python train.py --norm_eps=1e-05 --qk_norm=false --grad_clip=0.5 --decay_fraction=0.595 --z_loss=0.0001
MLP neurons of a small language model. Each row is named by its layer, matrix (up: input weights) and neuron, and shows model dimensions 336-431. Each number is 500 + 25 x the weight over its row's rms, rounded and kept within 0 to 999. Numbers have three digits each.
After each neuron's rows, "fires in" lists the words (lower case) most often at its 100 highest values on Wikipedia text that the model never trained on; "fires after" lists the tokens most often just before its 100 highest values on Wikipedia text that the model never trained on.

L3.up853:501476545473489546508490510505524526515513460523500498525502476491501473497514521485528470508487534460458511513498513493505471498482528523515480479505518497510534497546512541497501545477483496479498516508506477529465481520500461496515519474465458467486501481494465505488518506506533522503
fires in: "s", "history", "father", "death", "although"
fires after: "'", "s", " his", "==", "th"

L8.up1339:504547477508523520523552468477490511479494504474503436486482438503517521523553521495503571498466470526481539469482533459467491503531504497478508506455489520523488517517479492465507494506485491506506499498482497492502513490488434503536498501525484547514515503493484512494484484473540497503
fires in: "he", "to", "hector"
fires after: ",", ".", " where", "en"

L3.up1590:492490547509478500509462465503547493531495443498488503511474484482513518533461487463509464518471503496542500501437483505521511536529565526550502495493525493523497499517527542484484485468512463488464493470536505489529496469527458559482480508489479490514482522482488492487510426545512510520
fires in: "was", "is", "ground", "presented"
fires after: " He", " and", " he", " g"

L3.up916:493506469519426511497522459473503543520489500462530553465484461512503478481518524463514504495485491504523502505519467528538451489498485532526481475487484523507469541481491473515502541540490523494528527533464460427518470501522462488496468503489504506481551518479538454497522523560503515490
fires in: "s", "his", "their"
fires after: "'", " on", " with", " in"

L8.up1288:534507526546474475503521483512419511507507477535544484514540474501516503511511514514529521476498504485533502467501487534504512527494493485521497498489492505499480524568501494499459513510502463501500531457533469517465513512502441479526541514492509516518512497493546483470506474512492494503
fires in: "and", "which", "where", "it", "later", "then"
fires after: ",", " and", " the", "s"

L8.up741:485480532493492538485557497519537547465518473500483477489502501472488506499506498489475532509485502497493498506516482459504496482477491524509481521494467505530480508473472532504526499489511489499495482507492507479446492505485442497515457498472522548489512472501532490489484483445530507510
fires in: "s", "early"
fires after: "'", " the", "er"

L3.up178:506536505518522499495541524467466516494532489477517531523515515499540479501456479449541472497510549499477514511497504534537478509488539524498551484493524501476501517460522534499522477495497498537527514525488459525508474450513491489491516479471472525506472517471501510477492491531483494482
fires in: "was", "is", "been"
fires after: " It", " it", " He", " has", "G", "H"

L3.up336:462510492476436522536521490523518538510485524514502467547487532542512477478519472535497477503468509493480504471468529460499539477538474478480524461462499488530484507485479522525503516516518457471476520457527482511497525531468506518540481533535519528530472435494462493491567479486506473552
fires in: "he", "during", "his"
fires after: ".", " Du", ",", " U"

L3.up254:531555483494523467472488507481470482481500509551522472474485521492485514508482546511542514511475565478482479498461479474549487517477489535513542507536516513560517492499499507483506518448490507496513518445510497512487511485523442495474485491550471492536512521525464485469483480524502469546
fires in: "as", "also", "it", "associated", "in"
fires after: ",", " and", " well", " the", " is", " are"